From a checkpoint of a small transformer trained on Wikipedia.
Training: 314M tokens, 8353 steps.
MLP neurons of a small language model. Each row is named by its layer, matrix (down: output weights) and neuron, and shows model dimensions 314-409. Each number is 128 + 32 x the weight over its row's rms, rounded and kept within 0 to 255. Numbers have three digits each.
A block is one neuron, or neurons of one layer that tend to fire together. After each block is what it responds to, as a language model described it from the Wikipedia text at the highest values.

L2.down54:065119119139083154172166114108082139152151129127090127103148107130084122156096091150156102165132126152116106130130151111103118210185102139143166135108165126152117153113100101154131069188141086145147137122164154147158113181080137114148116178114102151105117080137150060103143081133072078093
L2.down73:137162112166151105121105125120231183111048114134057111115146118124106093144110156155163131102143174150188073112154184084107156151147137128068129132121121088105111158091105130052130104163095083162103153127174159103175149119099144092133093137105147138157100135102149133150094137184175095183
L2.down114:137116121110141086123116124132104108142160160125169138157082133121143168172096108162160076143192117139131102115127135172175145149139120154152044082168155104138067146116085136128162157083143126127149123123079175188171146110180137123121152161120069116149126148155091143142056139106127124097
L2.down142:132130122135147115142150115129139090131097134153114134133150129098152161066183135182097116125139116122063070119155085066122165150122127172062203169148088077097151085174099076046115126108109103096133171107138137153197076065140116120104157118104159193117082084142096114119096121100122170134
L2.down166:077112069091173118173107151161147144126099154161142159086152140141102124129146123059127102180194198140151105107112044189118105126176118107112077124101192149144136153160113051083160131153164159099105136106169127180145182096156184127098126109138132106136175150125095071115120153080136045093
L2.down199:116122119128098130122132097121147119154091069140134103087173108152088132100181091152100169125107134169134085126112101091099140175104117147145104151093110142085130187164132126108108114100127169080070132129104179146172162120102124158100177085180092110133164062146100096090144155135142165077
L2.down258:079173130130100126137123118164125163132177100124123141134139150181132164134116116176097127149181129132112142150095116150132112146134083074164133098147150164104122122124130112093177131148144118140136193138103126139064145108133101125172122113103119103120120058113105143147127145041139098141
L2.down430:090129098131161166196155170094128100181037099130097141109179115108128169091161145113091056127116141096046148169183128124166140147115079163127140157094165147078167147093179177151068095107119150111180127115115162103105077091107140142152150138129133101104132071130116125132132123180164132110
L2.down433:115049145103142161194126111183164125178102089158097152066134127100178119115172126126128113171078149084153090098108094134067149096122161207142128085165172116092068095118087133150131135120126151126099147141130115123108127154101123174142141082123153162062148175117140117129127062114106133117
L2.down437:112118105113113156158129146106150142156081101117143127146144121146052114174113129148124163140092100155090042130098086069081184180081144124132078135101132094043067151120176119144106111123160158118073113143107144145149125162103147123138133137133112125155143138108078150144131160105097162079
L2.down567:159122092113124194059144146101127106107131136118113179091130107150087164087067172168124111102108137143151137140109110173148125136105095136170159195125154122144154170156087133138143131144175114158115119137159145128146101066104087153109082123105045092114124093158111096103115134145122165086
L2.down603:134147114100102147152103110176129121119102154146156175188129168125102094128101094194148147145084058116126088104139107194167170186118126185154108144129156073146130172156104144132141133066140137153174147170138165125129112118124120130138117111104143142136170202108101126127132107136120107124
L2.down629:122119117100119101133121169158115106102077073165125098130115144086134076147136134108111186123107167108127171133117071147090131163135197107190114116159131127152114156122133154103175110118080147114114149104163135160096097098150158130132137159128114116130134126173150123104139171058108128091
L2.down707:122146148110166138163141126094150089156132133112132141139150137171154086117117146110095134139146092077178163144131219135134102098060112138132068119108125117178145137102097128112136098185113084108086136142151177170150184170125131136064182125116137135180138117139143173160112176145112153163
L2.down777:111173129129176099184153186179224092165154144165150181154158142127147138120108108158057167126141146141127090137141157088184161192138131115141123123176193119089130110109109049133166135106162110096124198166134164139112101169079111173138099105113116149148106118111081122094129149093048091126
L2.down872:138129141138144093137120134167105120182088115144100118093183121164118118124100151098125223128115107153137061088157068086043155118128127083157158170131147145064115148123167131081140174153112138110105141106132134130120098105163128109143113122155146122115092138100075117120113212114157105068
Description: Periods, semicolons and closing ")." that end a clause or sentence in prose, often after a plural noun, e.g. committees. / movement.

L8.down30:117123098083129114167103162165105143108148100123119098145105122147143119134132218131133170120111112132132103068124172111165112134117126167132106095148110132138111137139107107150118114153000146131124133194111172119098236058145131123150213165110131076105165174122094170154141150145198073120
L8.down118:117099177177141164102152115150137119160193124154106086103153078133172100120118124152088110139134143140127172140174080103114137111154128071124146083132118130121159143158161075104146142149146061172182127101114158154137160129136133102120140115099164083134126139130136128105163198135134203054
L8.down704:124148113127141151115107163160132147116112147108096117098106119102094142138109172178121165129124114123129137116141104164128106116150121121141151127133144112149121156174165120141143091158000136175145149159138137146128255125146136143141172193103123099094111115143125139128133148151135140092
L8.down734:104162100179161150161142144081112125137129126212087104110110125161131111057113163129147156209102105085104136125134097161100130077131149084170135168155088156103139126109103105121110142155113149118138165097134156145166106137196145160120172113110121138190150115114124125130133162084093047105
Description: Closing == or === marks that end Wikipedia section headings, above all "History". Weaker on spaces and pieces inside multiword names (Seattle St|orm, Møre og), and on row-ending table pipes.

L9.down355:087111121067155058130095086171127172153137103179047118108142083129161154122148147179103152144134160186052122091101071154122099127148129127110108127083181165124161149117114086142142115137127119128090104153117119105093066153110102163132115142136117094146122164148105116078174107120101156182
Description: Prepositions, chiefly "to", plus "of" and "from", linking a preceding verb, noun or adjective to a following phrase: "convert them to", "removed from".

L8.down472:135139139169133153053150118113154144124150121080143192158121159111041097145122116216131183116152154097130109159134096138184154129129149069116130088093123138129162074143175134137148083156083127192102112167162137161117157105115158137143198102091130199111114098141129111098128173134194118114
L8.down613:146132141118070135102113099228149129181130106148118089097120187121159186162121117154112089131203179069109078188110160115074109124108149142089111154102102178171128090156201166100172131147145125180125156118145134153122184113171149101125134105106088166181114142097132157130119162144115156136
L8.down732:163114135116115158150099141119169106201148084123130129168141216089122074124097155121088177138128121147144084205136124112142097106100132104119100138169126162108099141138176096164124102127165095160119117107145143161125194117171172062159114125137136129169145115108104065122118104147088159153
L8.down795:159147135186150124061117138170092134127134209131136143170159128088136096159165173119142103119112143102198124130182180142126123115180057096159102116094056137163165066140209079105133142149143138086162127081124171139120190132093123150155126092121105164106122147159132108163113110110179192204
Description: Prepositions like in, on, as of that open a time phrase (a year or date), usually after a past-tense verb: was completed in 2017, On 23 April, As of 2019.

L9.down811:158109086148144100102031153142114135103150117126105130160127122158111114101133202195110143109192181197106137130101143153146137180118156169155100111155122083059120120125077121124074140166093143119145093137146095131160143113109116132133104191082164137089108202122122116149147192132082137092
Description: Periods (sometimes ? or :) ending sentences in Wikipedia prose, often before a new sentence or paragraph, e.g. "two daughters." "no program."

L2.down86:110100121152176074088140155152120165117134084170086098045102114121155071172169148114052147139076148122133187112102195121134131150124152123127026158091137142140141139139167141158111090116125170072164136174119140083139087061091102115195121132131135138129123149166115126098166170115145092091
L2.down90:135132135091183065158118143131184127147105100144079129078140141133093122158127198177077036145103228116150075114121111076120136179095122117116125141101130150151159113109098136105121091081145158131114139118085193171180137076083054220108123104156123132077087158127124086039123137098127173085
L2.down93:109101122162178087163166100113102148071080143116090149098130132088131170176068134101082125171173068117158207115138119192171086116117136156161065149074180145125158107156098157146103115169099122149119136125163103115225126138148163145197073166109115173114168126124132183167173146157106093143
L2.down99:134165187170108149152119160109127149186076100127122170134154125164124157116108106099166149175102149110105078098174191092073112145095111139113155143128145107151102110138105141120118172101119141128114132146133097092102118117083204115060115085107097128111088108097176197136167112092150148146
L2.down326:071126133129152069180157092106127101126148151069166156160091119146127128081176152126092098080113141086182111126114153132140149132142149098098080089105149122159174123069099178067131139153135104124061120140124110125102141116105150088159150119142086188080109088132111115167083191092166087110
L2.down360:119155071169147156067132092144087149108127167130148116158081140176059105114090115189131114176140075104149138144113167130140148178139144126183176134065092134149127166147163143090087121135147124111113146144133064079143137072138040104137077118139126174161096161133082154161107219099131108162
L2.down379:122088108114066088076146102165093074134170121143094117151143144141128113138118120100121117144108147131121141067074109177154131168132104188141083111131211164169118131143151135151154115120101158111158151160090134067206101101113169085166106137137088150112139148103115156146062130191098082113
L2.down447:155096157194138155166087162162143133133133129134113084127112112097062146134160112137132090110111164143141067149102152170152110130116120111110146116113142125149114132082154067023084096118131120164120137153104143068134086148158097186156077185112127165142145084149093172087102111117112146161
L2.down511:135127123107124089180106184128195118154169174139092094118106127098136118104106137137117122127173089046124124086131157101182181083109138130073087129159128139154140127107173147142111131154152120147090126143124134156116075113186128087112146072127106147170133103099090117119148125158151114144
L2.down521:082144112097107114074154182046176166110072107157095138062110109096151070131102118134097127171114217135125154113087131098137186199128146164176080191086104101122067168148109112090133082130176137176100121091151196134156131126162131105142154115144091159086137103078190118122124123140124134181
L2.down622:089119138049085106125126159140187156112098168076096117221137127121114089125133150150111080120151101156128077094064120055113146170168147092092127138054134119144187110124071179093155119144103204174082124140108117130129141122185070157109134178077127152113141073121126105054094089195137121096
L2.down642:128132135139103156144164154119123151159095109154165120177112109061138078152103114171166135156134112115129157122203135169147106112218158174177148143095119116153136217173106120124132081129111148116135124158174116075140153170164095118153140112099147086175137097136161142179068117167114109182
L2.down759:179211134112119102118124114111110156125163162115164139116136131120100113126218172147084181059074029134132126097162132126081128128092113148112018148063160107124118120137116117170128116097149077108099149140070134091121117127168028154106112129140152150078110092126110093109147130136134139104
L2.down818:121134040107103129099176156173143111135074059155041115104161092125142072137079107148063053131095140093042106163160162134117116130088131124187152139089127158089104094086102143131161129110127087143049111145170083108138117162137121134152155091069142135107180123126120150134144170155114118142
L2.down834:119162111079095108133153068138137111135087117150156103089118118079136132099131155148166138172121151112139140153085044146128164089091110114145116183056120127118117148181160120057144152113153088143159133115104126104116086121160087134137192177159150110141076141112173091193111165157151048152
L2.down856:106111139129146133105114125147102122117082136127121063109196129112103120168145120120083177116127117154156127067189117118174056154147141103163099100173125091106101134101094121092158145132124156128129114149143127126208102152099112047081116112104151115135186091132146173114134154126168183111
Description: Prepositions (mostly of, also in, for, by, around) and colons linking a head noun to its complement, e.g. region of, southwest of, District:.